Part of a small language model's weights.
Size: width 256, MLP 704 ReGLU.
Architecture: rotary positions, no biases in attention or MLP, untied embeddings.
Training: a variant of Muon for these matrices, 687M tokens, 6182 steps.
MLP neurons of a small language model. Each row is named by its layer, matrix (gate and up: input weights; down: output weights) and neuron, and shows model dimensions 176-239. Each number is 50 + 10 x the weight over its row's rms, rounded and kept within 0 to 99. A neuron's up and down rows have the sign that makes its largest values positive.
After each neuron's rows, "fires before" lists the tokens most often just after its 100 highest values on Wikipedia text that the model never trained on.

L11.gate484:51 42 44 32 47 70 49 52 47 78 54 63 46 40 51 48 45 53 51 65 49 66 39 44 59 60 54 53 41 58 43 41 73 31 59 59 41 67 37 35 43 65 44 47 38 44 36 54 46 51 66 29 53 42 41 52 42 38 50 52 46 27 50 37
L11.up484:61 43 44 48 54 65 57 55 68 49 72 59 52 56 40 54 70 48 42 52 57 46 58 67 56 58 32 46 45 53 36 65 73 41 49 71 40 54 52 47 35 57 46 36 61 38 35 59 44 55 58 61 43 61 63 47 49 41 38 74 39 26 54 57
L11.down484:50 52 52 37 62 66 62 66 42 39 60 58 46 57 51 47 41 43 64 57 60 66 65 52 47 46 57 49 56 67 43 63 53 43 53 57 37 57 61 74 42 46 56 45 45 33 40 43 48 55 61 50 58 49 29 27 43 52 51 53 51 44 56 51
fires before: "ch", "s", "l", "g"

L15.gate635:47 52 43 46 51 47 45 38 47 35 42 57 49 39 49 37 70 38 45 36 41 45 43 37 58 49 49 38 59 43 60 31 59 35 60 54 57 50 31 78 67 62 43 41 54 52 36 40 48 49 50 64 54 48 59 59 59 35 42 55 36 34 49 57
L15.up635:47 54 57 53 43 55 53 18 69 47 53 46 41 39 58 66 61 47 63 39 43 37 47 41 57 51 48 36 55 47 51 37 62 44 62 52 61 51 52 29 58 57 47 43 37 54 37 38 32 27 49 58 69 39 61 46 31 38 39 47 44 39 60 55
L15.down635:61 52 52 39 57 50 51 37 61 45 61 41 43 50 52 63 51 36 53 44 45 73 43 52 49 43 32 63 44 40 62 40 40 42 50 65 56 44 40 70 55 66 42 71 40 32 47 58 64 39 49 52 43 69 60 52 55 57 41 40 58 49 49 53
fires before: "he", "y", "ter", "h", "il"

L4.gate199:49 48 65 36 34 55 52 54 46 41 49 35 53 33 56 55 51 66 42 48 44 40 36 40 21 30 57 22 54 54 41 39 39 39 48 39 18 46 43 64 46 37 31 39 52 54 47 60 62 77 58 42 35 44 33 35 49 40 52 44 51 47 61 51
L4.up199:50 34 47 48 52 43 70 48 55 72 44 59 58 46 54 40 56 48 43 54 34 39 47 45 40 41 42 31 40 40 47 62 41 50 44 67 51 52 26 55 57 49 39 47 61 74 52 55 57 51 40 35 60 26 33 41 58 55 52 48 68 44 38 51
L4.down199:48 40 43 46 42 57 48 49 52 36 41 59 55 62 53 53 53 60 44 46 59 49 49 44 51 39 63 35 66 54 76 54 56 54 50 37 46 46 51 41 41 52 41 53 39 67 26 79 66 66 59 68 43 47 51 33 46 60 52 49 65 50 34 36
fires before: "n", "ard", "e", "ist", "a", "oc"

L6.gate574:30 31 49 41 52 44 49 67 55 52 41 37 65 58 68 59 48 56 47 69 41 59 40 48 69 27 31 45 58 51 46 52 48 51 52 46 44 52 57 65 56 60 35 50 58 55 54 45 53 41 48 46 48 44 37 40 52 44 56 54 55 50 44 31
L6.up574:62 33 39 27 57 63 39 44 60 66 35 60 45 26 55 61 46 60 55 53 42 62 37 55 52 47 60 38 37 66 49 37 43 29 47 58 34 61 52 39 51 36 60 50 51 34 50 42 49 32 65 56 52 34 59 37 41 46 37 55 51 52 54 54
L6.down574:56 52 47 49 55 70 51 38 51 53 37 61 59 56 62 62 49 54 40 62 58 43 46 49 52 54 32 48 35 51 65 33 35 50 55 46 45 49 61 55 57 48 61 54 47 35 60 49 58 39 55 61 34 27 35 61 50 63 47 65 47 49 45 60
fires before: "ated", "k", "al", "ber", "t", "ain"

L8.gate331:37 24 55 48 39 51 43 42 55 37 61 43 51 36 56 46 52 49 67 59 51 39 49 40 44 59 55 61 53 54 40 41 29 55 55 76 60 44 48 54 40 45 61 49 45 51 68 45 58 46 61 54 50 54 35 46 49 56 40 34 43 53 42 50
L8.up331:49 45 50 64 41 55 38 59 58 40 64 40 74 58 47 56 57 54 41 50 56 47 68 55 57 58 57 44 45 39 65 53 46 50 47 54 47 46 63 61 45 65 51 50 60 66 43 35 41 63 63 36 53 57 43 56 55 54 48 42 28 53 37 65
L8.down331:38 37 48 48 48 53 62 44 59 36 47 66 54 54 50 53 46 49 54 44 31 44 62 56 48 42 57 42 65 44 61 52 47 62 59 42 40 38 48 48 47 57 45 54 39 53 65 54 48 50 55 42 45 50 43 35 58 45 57 36 78 55 47 49
fires before: "==", "\"", "==="

L15.gate576:68 75 45 49 47 63 49 28 57 47 49 48 43 63 42 44 53 47 35 56 50 51 39 59 38 56 55 56 45 62 56 67 45 59 60 49 55 43 51 49 52 40 56 48 64 50 41 29 50 48 46 36 49 60 32 55 45 37 61 28 52 38 47 43
L15.up576:60 51 50 54 50 65 67 38 32 55 52 61 56 63 45 57 59 45 51 47 38 61 46 41 49 58 68 61 38 51 38 64 60 53 63 53 42 41 50 65 60 29 56 45 52 63 45 42 31 41 51 48 54 50 33 52 52 57 77 31 50 45 40 58
L15.down576:53 55 58 57 33 59 39 45 59 56 42 40 45 33 50 41 31 28 33 58 59 49 49 67 51 53 42 59 56 46 64 53 49 45 61 41 24 30 41 45 72 47 58 35 43 42 38 48 41 46 49 46 55 46 50 74 61 60 68 29 40 46 36 50
fires before: "i", "ion", "t", "ic", "e"

L10.gate228:60 44 51 54 46 53 47 49 43 52 50 44 47 49 33 39 59 75 52 49 43 53 54 46 74 59 42 72 54 60 38 52 50 43 53 59 44 61 56 74 50 59 42 38 52 56 52 53 51 40 67 29 53 29 56 67 43 48 58 20 63 34 45 60
L10.up228:48 54 44 57 61 63 56 62 52 52 46 58 41 31 48 46 62 51 58 47 55 50 54 68 57 43 25 59 64 73 46 58 65 52 47 45 53 37 47 48 40 45 40 63 50 63 55 45 55 54 45 46 48 54 63 52 59 64 37 73 56 47 42 63
L10.down228:51 44 43 59 50 49 65 55 61 50 47 42 63 40 48 41 49 55 43 34 56 43 59 41 55 36 46 65 33 43 66 50 53 43 47 53 36 59 56 58 48 20 28 54 54 32 47 61 43 45 43 44 42 39 53 47 68 49 57 24 55 53 60 48
fires before: "ear", "ro", "l", "g", "o", "s"

L6.gate482:22 62 42 34 60 55 37 57 46 42 46 43 66 53 30 61 50 36 42 37 65 59 42 42 46 65 43 46 50 47 51 63 48 42 46 32 54 48 44 39 59 41 47 48 53 49 42 47 40 42 60 43 40 62 55 42 53 41 49 36 39 62 57 41
L6.up482:52 47 49 49 37 57 39 54 48 51 53 41 50 43 43 68 37 44 65 48 57 30 53 49 50 54 57 55 55 59 45 51 44 57 47 39 52 46 54 42 47 42 38 35 46 43 47 65 27 48 46 49 39 49 57 65 54 52 60 56 43 64 54 45
L6.down482:35 63 51 56 55 50 53 54 58 50 41 46 52 50 35 64 10 37 31 70 59 47 36 65 43 37 62 43 33 43 50 66 61 55 60 51 32 54 54 33 49 48 61 38 54 60 49 46 68 58 59 45 37 53 50 50 60 52 54 38 42 47 48 56
fires before: "ed", "ic", "ing", "e"

L7.gate701:54 42 49 53 56 46 54 59 50 42 33 41 51 61 47 46 53 46 54 56 43 39 41 42 52 48 43 49 49 57 39 65 67 58 54 71 62 53 58 45 55 63 74 67 50 54 43 51 53 57 45 47 73 47 46 81 55 56 31 40 60 58 51 44
L7.up701:46 38 49 52 60 37 59 60 63 38 52 63 36 65 46 53 33 44 58 42 58 48 44 50 50 47 41 55 40 55 59 39 50 57 39 65 63 62 41 47 60 42 50 43 56 52 49 55 49 63 48 40 64 49 55 58 58 60 39 42 68 42 39 51
L7.down701:59 59 48 52 40 64 60 49 59 47 51 42 32 65 40 67 40 43 50 63 54 56 46 55 55 44 39 59 48 54 52 49 54 55 39 48 34 63 55 42 54 48 49 67 67 43 26 59 57 50 37 47 62 46 56 52 38 38 17 45 45 49 63 52
fires before: "ic", "e", "al", "ity", "ist", "en"

L4.gate137:55 57 52 52 44 54 68 61 56 79 57 53 43 58 57 49 66 58 48 47 64 58 75 54 43 45 60 54 69 61 44 62 60 42 66 49 68 29 35 61 32 34 48 40 48 40 37 45 43 34 71 49 56 42 57 63 68 56 46 35 51 38 54 45
L4.up137:56 53 26 60 65 73 45 56 47 56 64 46 51 51 61 45 64 56 55 35 47 50 46 58 47 43 53 49 63 53 37 54 40 39 40 51 67 47 56 42 49 44 51 43 62 48 39 43 42 54 67 43 57 39 55 50 45 54 55 46 43 55 45 33
L4.down137:39 45 38 60 31 58 46 53 36 64 39 41 38 43 43 59 59 74 46 50 52 42 55 62 43 40 52 35 63 58 53 46 54 68 41 60 42 61 45 46 56 57 45 52 60 37 45 38 44 45 38 55 55 53 55 34 70 57 37 38 58 44 64 61
fires before: "it", "ion", "ot", "or", "el", "e"

L4.gate39:45 57 49 59 59 68 60 47 54 53 56 48 55 46 56 51 50 64 58 51 49 39 53 62 48 46 66 56 47 53 61 56 39 54 53 61 47 54 47 29 44 52 45 41 62 59 50 44 62 61 46 57 51 37 43 47 55 52 55 53 33 43 44 56
L4.up39:62 38 39 49 53 47 67 65 59 41 60 54 39 65 55 46 55 41 46 58 34 44 51 56 46 47 62 43 52 40 41 51 44 63 53 52 32 49 26 42 64 38 49 60 55 61 40 59 60 40 60 57 50 27 57 59 51 54 58 69 46 59 52 59
L4.down39:36 63 60 56 38 68 54 48 55 41 59 48 50 41 58 45 34 57 48 57 43 52 50 35 29 40 33 50 55 37 68 39 56 53 61 49 48 59 31 33 45 58 62 45 53 65 52 45 47 64 29 43 63 52 41 51 43 38 30 46 44 53 37 47
fires before: "n", "ed", "ion", "ver", "ist"

L5.gate572:30 47 46 52 51 51 45 66 41 53 60 37 63 48 53 57 48 46 25 59 58 55 33 53 54 55 56 39 55 63 51 51 36 55 57 27 49 44 58 70 49 52 43 37 32 49 38 53 51 56 69 66 49 64 46 45 65 59 48 52 46 39 52 36
L5.up572:46 52 49 36 31 47 61 38 43 41 58 37 61 47 58 48 43 30 26 44 38 51 42 57 54 47 51 48 45 64 48 63 38 63 47 36 43 71 58 33 35 48 53 53 53 46 39 53 44 57 60 39 41 44 50 28 47 48 53 52 51 47 59 43
L5.down572:39 60 56 66 48 56 52 52 59 63 53 65 60 77 38 67 55 46 50 60 49 54 55 57 41 51 57 49 45 36 59 44 61 55 41 33 54 37 50 21 51 48 64 54 39 68 59 66 62 49 65 48 44 47 47 56 49 55 52 53 28 44 62 58
fires before: "al", "l", "il", "ed", "ent", "e"

L8.gate615:41 65 54 48 53 61 51 67 45 46 49 57 50 62 58 60 60 41 42 50 56 52 53 28 46 47 53 51 54 65 44 39 61 39 51 54 39 35 54 65 40 41 57 63 54 44 37 40 53 51 47 28 29 52 42 52 46 54 59 54 36 66 62 47
L8.up615:17 54 61 25 72 44 56 46 37 55 48 46 49 27 47 46 65 51 48 54 65 58 48 44 62 40 54 43 42 65 53 47 38 40 50 51 47 51 50 58 69 59 36 50 59 39 58 39 47 57 46 48 50 40 44 44 52 47 58 47 68 44 45 52
L8.down615:56 54 48 63 48 47 56 53 66 58 57 48 51 53 44 50 77 44 55 50 60 80 50 53 75 48 53 56 39 57 51 38 40 48 27 61 39 41 54 34 54 47 54 62 56 55 39 53 43 60 52 49 53 58 48 64 57 44 40 52 46 52 62 50
fires before: "ed", "ist", ".", "on", "s", "or"

L11.gate132:25 61 57 50 39 44 52 43 53 51 49 61 61 54 60 56 41 61 50 38 52 44 44 58 55 53 59 46 61 35 48 51 46 48 57 45 64 34 57 63 62 41 46 42 43 60 40 40 52 60 48 50 56 55 45 57 61 48 49 44 57 34 49 36
L11.up132:51 70 62 71 42 51 57 46 64 62 45 49 55 53 42 53 54 48 35 35 54 41 59 41 51 35 52 48 66 57 47 61 75 63 52 45 67 45 36 48 48 47 39 60 49 59 40 45 45 24 51 54 57 51 60 60 58 57 45 54 52 60 52 51
L11.down132:47 61 46 51 41 49 42 33 52 45 48 36 50 58 57 59 55 36 36 55 43 57 52 57 72 37 56 59 46 46 52 45 50 40 36 47 46 49 59 40 56 55 47 60 44 51 49 54 43 61 41 58 57 57 40 38 48 63 45 53 52 42 45 46
fires before: "ic", "ity", "uc", "il", "y"

L6.gate146:46 42 53 60 57 45 40 49 71 57 62 38 48 55 63 50 45 62 42 44 47 50 45 29 58 53 25 43 48 51 67 57 55 54 57 30 46 52 42 61 50 40 53 43 67 61 43 33 51 39 59 43 68 42 48 61 46 49 73 38 59 28 51 50
L6.up146:63 40 58 49 57 42 44 50 45 53 51 47 60 37 83 58 49 53 53 40 60 53 34 45 43 43 27 56 52 52 73 40 42 47 25 50 52 37 49 40 57 51 47 53 43 54 51 58 62 41 49 61 65 48 67 67 39 54 37 51 44 30 41 53
L6.down146:64 41 52 56 42 70 62 60 38 61 42 64 63 50 45 43 26 59 51 54 53 53 44 53 52 53 57 34 41 37 52 52 55 59 36 49 55 40 48 54 50 48 70 56 42 57 41 41 51 57 31 47 54 33 34 42 50 37 57 70 57 46 52 37
fires before: "e", "od", "k", ".", "A", "t"

L9.gate35:15 32 49 50 50 61 48 38 48 29 65 54 56 56 45 52 45 47 62 49 38 44 64 45 56 39 19 41 47 73 43 33 43 58 47 59 55 58 60 44 55 26 66 51 47 63 48 44 46 48 44 42 42 42 53 51 52 45 36 67 63 53 59 37
L9.up35:64 39 39 47 37 50 58 63 52 65 54 44 50 46 44 40 60 71 56 52 44 62 75 46 47 38 57 46 45 31 64 47 54 49 61 56 29 56 54 52 36 49 41 49 59 61 57 67 60 58 46 57 55 44 41 51 54 49 55 57 41 48 44 49
L9.down35:35 45 54 56 52 39 54 43 54 39 60 39 50 51 53 58 47 64 54 36 55 53 68 41 47 50 49 64 49 55 58 33 58 48 83 66 51 32 48 46 51 50 44 45 58 43 75 52 51 45 51 53 75 44 59 25 44 59 73 60 47 43 34 47
fires before: "==", "===", "=", "2", "1"

L13.gate630:61 61 42 43 66 55 48 54 49 65 27 50 44 74 74 55 42 58 48 28 48 63 51 58 41 67 44 29 48 63 50 60 44 43 42 51 43 46 49 52 48 53 55 49 50 70 67 49 44 47 54 43 46 47 40 48 37 42 78 48 42 62 66 54
L13.up630:67 43 47 53 56 61 51 34 53 57 48 50 45 73 54 57 60 51 44 57 50 55 65 45 50 35 56 37 30 38 42 56 48 64 52 53 52 31 50 59 59 51 60 54 68 76 39 45 52 34 58 32 39 61 43 50 45 36 49 47 50 47 67 49
L13.down630:49 53 45 33 39 58 43 55 61 56 63 52 52 64 51 51 35 41 65 51 64 46 49 57 51 60 57 35 74 39 50 28 62 39 38 48 58 57 39 40 58 55 60 51 43 52 45 70 43 45 39 52 59 74 63 60 47 42 46 40 47 44 63 37
fires before: "it", "e", "ity", "ge", "el", "i"

L2.gate606:49 45 42 52 51 68 50 68 57 32 69 55 44 58 64 37 57 64 37 49 55 49 46 40 57 66 51 53 50 67 44 45 56 55 38 83 33 57 46 49 43 30 63 48 53 62 48 59 33 46 47 55 60 64 55 34 48 59 58 44 32 53 54 47
L2.up606:46 42 46 51 48 41 40 40 52 32 59 57 54 41 39 30 47 59 42 49 54 69 47 44 53 51 56 54 51 42 50 38 34 57 72 62 38 50 30 48 51 59 44 47 74 54 65 63 38 48 38 60 28 43 67 40 54 52 65 34 71 34 57 54
L2.down606:38 52 39 42 42 60 48 44 59 57 58 61 63 46 42 38 66 52 61 53 57 50 48 56 52 34 53 52 45 45 65 36 49 60 62 48 38 52 53 52 60 50 55 47 40 46 51 57 46 59 70 52 38 45 52 57 30 43 47 50 41 42 63 54
fires before: "ers", "i", "es", "id", "or", "s"

L11.gate56:55 47 30 46 57 59 58 50 28 55 69 42 48 54 37 61 45 47 40 38 52 39 50 49 40 48 38 70 39 57 63 50 68 55 51 73 56 44 62 45 50 47 46 52 59 52 41 58 28 37 48 23 48 52 37 54 53 53 45 47 58 56 61 55
L11.up56:56 60 37 57 53 35 45 56 55 51 60 50 60 32 56 58 57 42 46 39 56 40 50 40 71 35 47 57 47 35 54 47 57 50 59 61 57 41 67 53 38 62 53 27 53 45 31 47 56 36 60 52 69 50 52 37 52 62 56 50 31 56 39 45
L11.down56:44 63 52 32 34 58 47 43 37 45 63 38 53 40 55 54 49 51 45 44 38 61 45 66 52 40 40 52 47 55 53 48 38 44 33 36 47 45 33 30 52 35 57 56 45 46 71 49 53 34 61 37 51 53 56 37 55 51 37 33 68 63 58 53
fires before: "ing", "es", "ed", "ation"

L8.gate47:53 44 56 42 31 60 53 76 53 30 30 73 54 63 54 38 61 50 45 39 44 44 65 29 39 55 44 63 49 37 40 52 46 47 40 67 57 50 60 51 52 59 53 29 42 49 64 42 61 54 42 40 52 44 49 41 63 39 38 32 52 52 43 58
L8.up47:43 53 42 44 38 72 44 57 60 50 55 60 41 68 55 68 61 46 53 45 66 44 53 38 58 38 47 51 41 35 49 46 43 42 34 58 66 59 47 38 55 55 33 25 64 50 66 54 53 57 41 34 52 51 45 49 50 63 37 52 69 44 47 48
L8.down47:60 54 46 42 40 45 45 51 48 42 47 80 39 49 47 57 60 37 66 66 52 43 43 50 40 43 60 46 53 36 59 68 52 50 56 72 47 68 52 43 46 65 49 65 32 36 35 58 54 54 40 58 44 50 44 50 27 50 48 39 53 64 51 41
fires before: "o", "en", "y", "e", "ies", "ain"

L15.gate502:53 56 30 60 57 39 50 45 59 53 62 54 46 41 49 31 63 56 58 36 41 60 53 53 48 54 61 53 54 54 37 35 53 56 63 77 52 53 43 28 41 48 47 45 83 50 18 40 67 57 48 47 49 55 42 42 46 66 54 50 48 59 46 59
L15.up502:41 35 41 44 48 65 46 51 49 47 52 61 57 53 35 39 57 47 45 37 42 59 38 47 46 63 66 50 54 51 51 48 46 42 46 64 54 57 56 49 57 44 46 46 56 62 34 51 48 63 48 62 32 52 49 23 44 47 52 43 47 56 65 48
L15.down502:45 57 55 45 48 64 64 44 78 75 53 70 60 53 24 41 38 28 39 67 56 56 60 49 46 54 59 59 54 53 32 64 33 37 52 40 41 51 48 44 54 46 31 51 37 51 54 50 54 74 41 48 50 38 29 53 61 46 45 51 52 51 58 37
fires before: "ial", "y", "i", "e", "es"

L2.gate309:46 44 40 58 38 61 50 60 64 53 71 68 49 57 71 45 49 38 41 35 59 42 67 56 62 42 60 61 52 70 34 52 43 59 53 57 58 30 37 39 51 48 55 34 56 55 39 43 48 39 42 46 44 59 48 38 65 66 46 70 42 59 67 57
L2.up309:44 56 47 64 57 56 44 69 56 39 86 66 68 47 46 46 50 55 47 30 45 49 48 54 39 31 49 45 56 51 51 19 49 37 45 70 50 55 29 62 42 42 54 42 43 42 56 58 46 52 54 63 55 44 61 39 48 59 41 52 32 54 62 64
L2.down309:40 55 36 61 41 46 48 81 51 54 44 45 58 58 54 34 53 44 45 46 48 40 47 64 57 33 59 64 54 72 51 61 46 38 43 61 54 52 37 53 46 52 34 54 51 45 31 68 60 67 54 64 50 75 40 46 50 48 37 44 61 53 61 30
fires before: "ers", "it", "or", "ic", "en"

L5.gate633:26 63 53 34 44 52 60 42 49 33 41 51 75 51 40 51 51 39 39 49 44 43 55 19 60 52 60 55 56 60 57 52 50 65 56 58 56 54 64 44 45 55 50 48 62 59 52 71 36 57 53 43 38 38 42 49 38 52 45 37 65 34 49 39
L5.up633:40 55 36 49 39 55 41 43 42 69 54 52 42 51 32 53 50 48 56 44 48 51 44 50 38 70 73 77 52 43 55 55 50 66 48 55 59 57 57 25 74 71 53 38 43 49 37 72 51 48 51 58 55 29 63 59 47 54 52 32 68 49 34 47
L5.down633:52 42 52 54 56 52 49 53 44 52 40 48 43 69 45 54 37 42 43 50 57 41 39 40 39 56 47 32 64 46 60 56 60 46 56 73 37 39 72 46 53 68 60 48 55 30 36 54 48 59 55 55 65 51 54 60 64 64 41 51 39 45 62 37
fires before: "ed", "en", "ion", "ing", "ions", "m"

L15.gate151:44 47 23 56 57 53 54 42 51 51 46 63 57 49 56 49 66 47 51 54 39 36 48 54 50 51 59 36 53 43 43 44 42 55 35 45 54 59 40 52 56 39 43 38 46 60 56 46 24 41 51 36 52 53 40 51 55 55 63 52 41 60 56 50
L15.up151:59 62 46 50 55 49 63 49 65 44 60 52 49 55 51 54 52 42 50 69 35 48 38 50 53 50 66 48 57 48 41 51 58 45 41 44 47 39 41 43 66 45 34 48 52 51 45 27 46 33 52 44 48 43 54 46 39 39 68 47 63 59 62 50
L15.down151:44 36 49 34 44 49 51 43 60 51 48 35 45 49 45 37 43 47 37 52 69 60 62 56 60 59 50 54 43 43 46 27 37 53 70 52 39 65 40 47 50 41 54 58 50 40 46 63 50 49 52 47 54 42 51 56 60 36 45 44 38 50 50 52
fires before: "f", "g", "ter", "r", "he", "m"

L4.gate380:47 50 52 37 49 57 41 48 36 60 58 56 50 24 34 48 63 74 20 48 43 51 23 48 33 46 58 60 51 42 47 65 64 50 41 60 47 34 60 56 67 46 66 61 54 48 30 52 41 53 50 46 44 57 56 46 48 48 41 46 53 57 53 39
L4.up380:53 54 34 55 57 49 33 38 48 54 58 58 53 61 54 52 59 43 56 49 52 46 66 51 47 53 54 22 29 53 49 62 41 30 46 60 52 35 47 32 39 49 21 67 42 63 69 45 44 39 49 50 57 52 67 71 54 42 53 47 56 40 42 52
L4.down380:57 67 51 54 52 58 36 36 41 52 44 58 14 41 46 56 65 47 45 54 47 55 46 54 52 54 43 66 46 60 62 50 65 56 38 56 48 44 42 57 39 48 50 42 42 48 56 52 54 32 37 61 30 37 75 48 52 61 51 44 64 49 39 47
fires before: "ch", "ce", "es", "t", "ter"

L15.gate657:50 54 47 29 48 46 61 56 66 70 77 38 47 49 50 48 53 59 53 45 49 52 36 50 51 46 61 41 35 60 33 45 61 31 39 55 62 40 40 50 47 47 51 36 47 71 45 34 41 33 52 52 51 50 39 39 57 55 43 64 41 51 42 63
L15.up657:56 60 37 54 50 66 60 71 42 59 63 44 63 47 50 67 58 64 49 54 55 58 42 64 32 55 48 53 27 60 43 48 67 35 46 62 71 59 48 49 51 47 44 46 53 45 45 48 39 42 54 69 57 42 46 50 55 62 49 49 50 47 61 52
L15.down657:52 61 40 66 44 46 34 61 56 60 49 42 60 62 50 39 25 57 46 40 55 47 36 54 55 50 35 71 60 36 42 49 45 54 26 66 53 46 45 59 56 44 44 58 38 42 36 61 47 57 61 55 33 54 47 54 55 44 59 45 48 65 67 66
fires before: "el"

L13.gate370:49 41 46 47 49 53 55 41 58 48 59 59 41 54 49 51 71 52 42 48 52 64 49 47 42 59 34 40 29 54 55 42 41 46 61 45 39 60 54 50 42 39 62 54 44 57 44 36 54 50 54 49 51 49 34 43 37 60 44 47 50 47 51 34
L13.up370:54 54 53 46 60 44 67 59 49 48 46 55 35 49 42 50 55 68 43 60 30 42 43 34 41 46 38 55 36 50 44 49 60 36 51 57 41 33 58 44 61 38 43 46 41 57 63 62 68 57 34 50 38 46 48 38 46 50 33 53 40 41 38 62
L13.down370:55 60 61 50 46 32 40 63 40 41 56 36 62 53 36 43 47 41 47 58 36 44 46 33 62 59 46 29 39 51 68 47 54 43 55 46 38 42 33 52 48 61 55 51 55 44 61 46 60 36 53 55 68 50 58 31 45 56 39 46 15 40 23 71
fires before: "2", "s", "1", "ed", "ing", "t"

L10.gate322:53 57 56 57 33 64 49 49 50 56 62 63 47 41 49 59 54 39 33 35 41 42 59 60 25 58 35 75 48 64 57 68 47 49 64 69 53 57 51 48 52 54 31 45 60 58 42 48 57 63 48 45 32 55 55 47 41 71 46 54 58 59 38 46
L10.up322:51 60 49 34 43 54 67 64 47 63 51 38 61 47 54 45 62 43 43 30 45 53 47 37 53 58 50 34 47 54 65 46 41 34 49 49 57 46 49 54 56 48 38 33 53 40 52 31 57 33 41 54 42 46 51 47 47 64 64 40 48 48 48 55
L10.down322:42 50 41 68 46 56 44 55 51 39 49 38 44 63 44 49 54 58 59 57 48 38 55 58 35 60 36 41 63 68 50 74 38 46 54 44 33 62 68 59 33 55 39 57 47 54 45 51 51 38 71 53 55 74 68 45 51 37 37 28 55 49 63 46
fires before: "ation", "ed", "ion", "ar"

L10.gate615:55 50 44 34 60 61 69 57 54 72 65 52 49 32 42 58 69 62 29 50 40 59 50 49 42 53 46 49 36 58 28 49 70 49 49 59 59 50 42 38 55 63 53 41 60 35 47 38 41 47 53 56 45 44 40 32 44 56 55 43 66 58 32 59
L10.up615:60 47 55 46 48 63 72 49 67 60 80 32 60 48 39 45 37 48 43 60 45 39 57 57 42 60 47 49 44 50 47 39 62 49 49 58 89 45 47 34 59 58 21 46 52 39 43 53 50 51 52 72 54 57 35 35 55 58 61 47 47 57 39 66
L10.down615:46 49 51 44 33 48 50 58 48 62 53 30 49 65 34 45 52 48 69 49 57 57 73 52 60 39 55 46 48 39 35 38 43 50 39 67 65 47 42 43 65 40 43 39 55 40 50 50 36 52 47 38 40 44 44 39 48 52 52 43 69 48 55 57
fires before: "el", "on", " s"

L7.gate639:46 41 55 64 64 51 46 37 43 34 48 47 40 56 61 57 66 65 41 45 58 65 57 51 46 39 65 47 53 53 41 51 47 46 38 58 53 55 55 55 57 47 68 54 71 51 45 56 46 55 59 51 51 75 60 47 56 36 48 34 46 57 67 55
L7.up639:51 33 52 44 53 62 42 61 53 50 41 58 52 54 56 39 37 55 51 58 52 47 46 66 31 45 61 53 56 59 46 47 37 60 45 51 63 56 36 49 39 51 50 55 21 66 67 50 62 49 51 58 73 53 55 54 64 41 70 44 35 67 34 51
L7.down639:62 46 48 57 58 55 52 53 47 54 68 33 42 41 50 62 59 51 43 61 67 44 56 37 55 72 40 62 46 56 54 57 53 62 61 37 65 39 64 54 51 57 41 48 54 54 44 61 45 41 50 63 27 64 61 50 43 58 60 48 45 68 53 46
fires before: "ter", "ul", "r", "l", "t"

L10.gate483:58 55 46 49 45 57 53 31 66 49 35 63 33 34 34 46 44 59 53 61 33 65 42 35 71 52 38 62 37 51 42 66 51 50 46 46 51 54 70 52 70 59 59 40 47 52 52 43 48 41 50 31 37 43 48 41 42 29 50 63 39 58 40 55
L10.up483:58 49 50 43 44 53 64 39 66 54 58 35 44 49 40 56 40 51 41 61 44 30 39 36 51 43 40 66 45 58 27 62 55 50 57 57 44 36 61 38 56 50 34 51 63 57 66 62 47 47 67 49 49 43 63 55 52 40 44 56 66 56 44 61
L10.down483:62 49 52 48 30 31 58 25 38 39 40 45 34 43 63 59 47 58 56 58 61 51 41 55 47 52 34 69 55 61 50 43 19 51 50 40 47 59 41 62 43 57 51 48 45 59 59 51 52 37 38 51 43 58 48 39 68 69 52 54 44 61 60 50
fires before: "k", "us", "i", "ial", "c"

L5.gate26:29 57 71 31 44 39 61 65 54 65 46 52 36 55 41 50 60 50 53 46 53 46 57 51 58 43 38 55 47 51 43 61 42 51 49 59 36 45 33 70 54 51 59 36 45 45 67 54 48 62 45 51 49 54 36 45 44 50 59 56 51 42 52 58
L5.up26:27 57 36 52 57 60 47 56 49 61 43 41 37 47 54 51 55 59 52 62 40 48 38 62 51 55 38 53 55 53 42 54 60 47 38 48 52 82 48 51 42 54 50 71 36 41 49 43 53 39 50 57 71 42 60 55 73 62 51 65 45 58 39 72
L5.down26:56 39 47 46 48 48 44 65 52 55 39 42 47 45 37 46 61 28 49 30 57 51 64 45 50 57 52 59 61 45 40 56 58 54 57 70 61 53 64 51 59 48 57 58 56 56 41 57 43 43 51 55 59 62 49 39 33 44 52 50 58 59 56 63
fires before: "at", "el", "en", "re", "w", "le"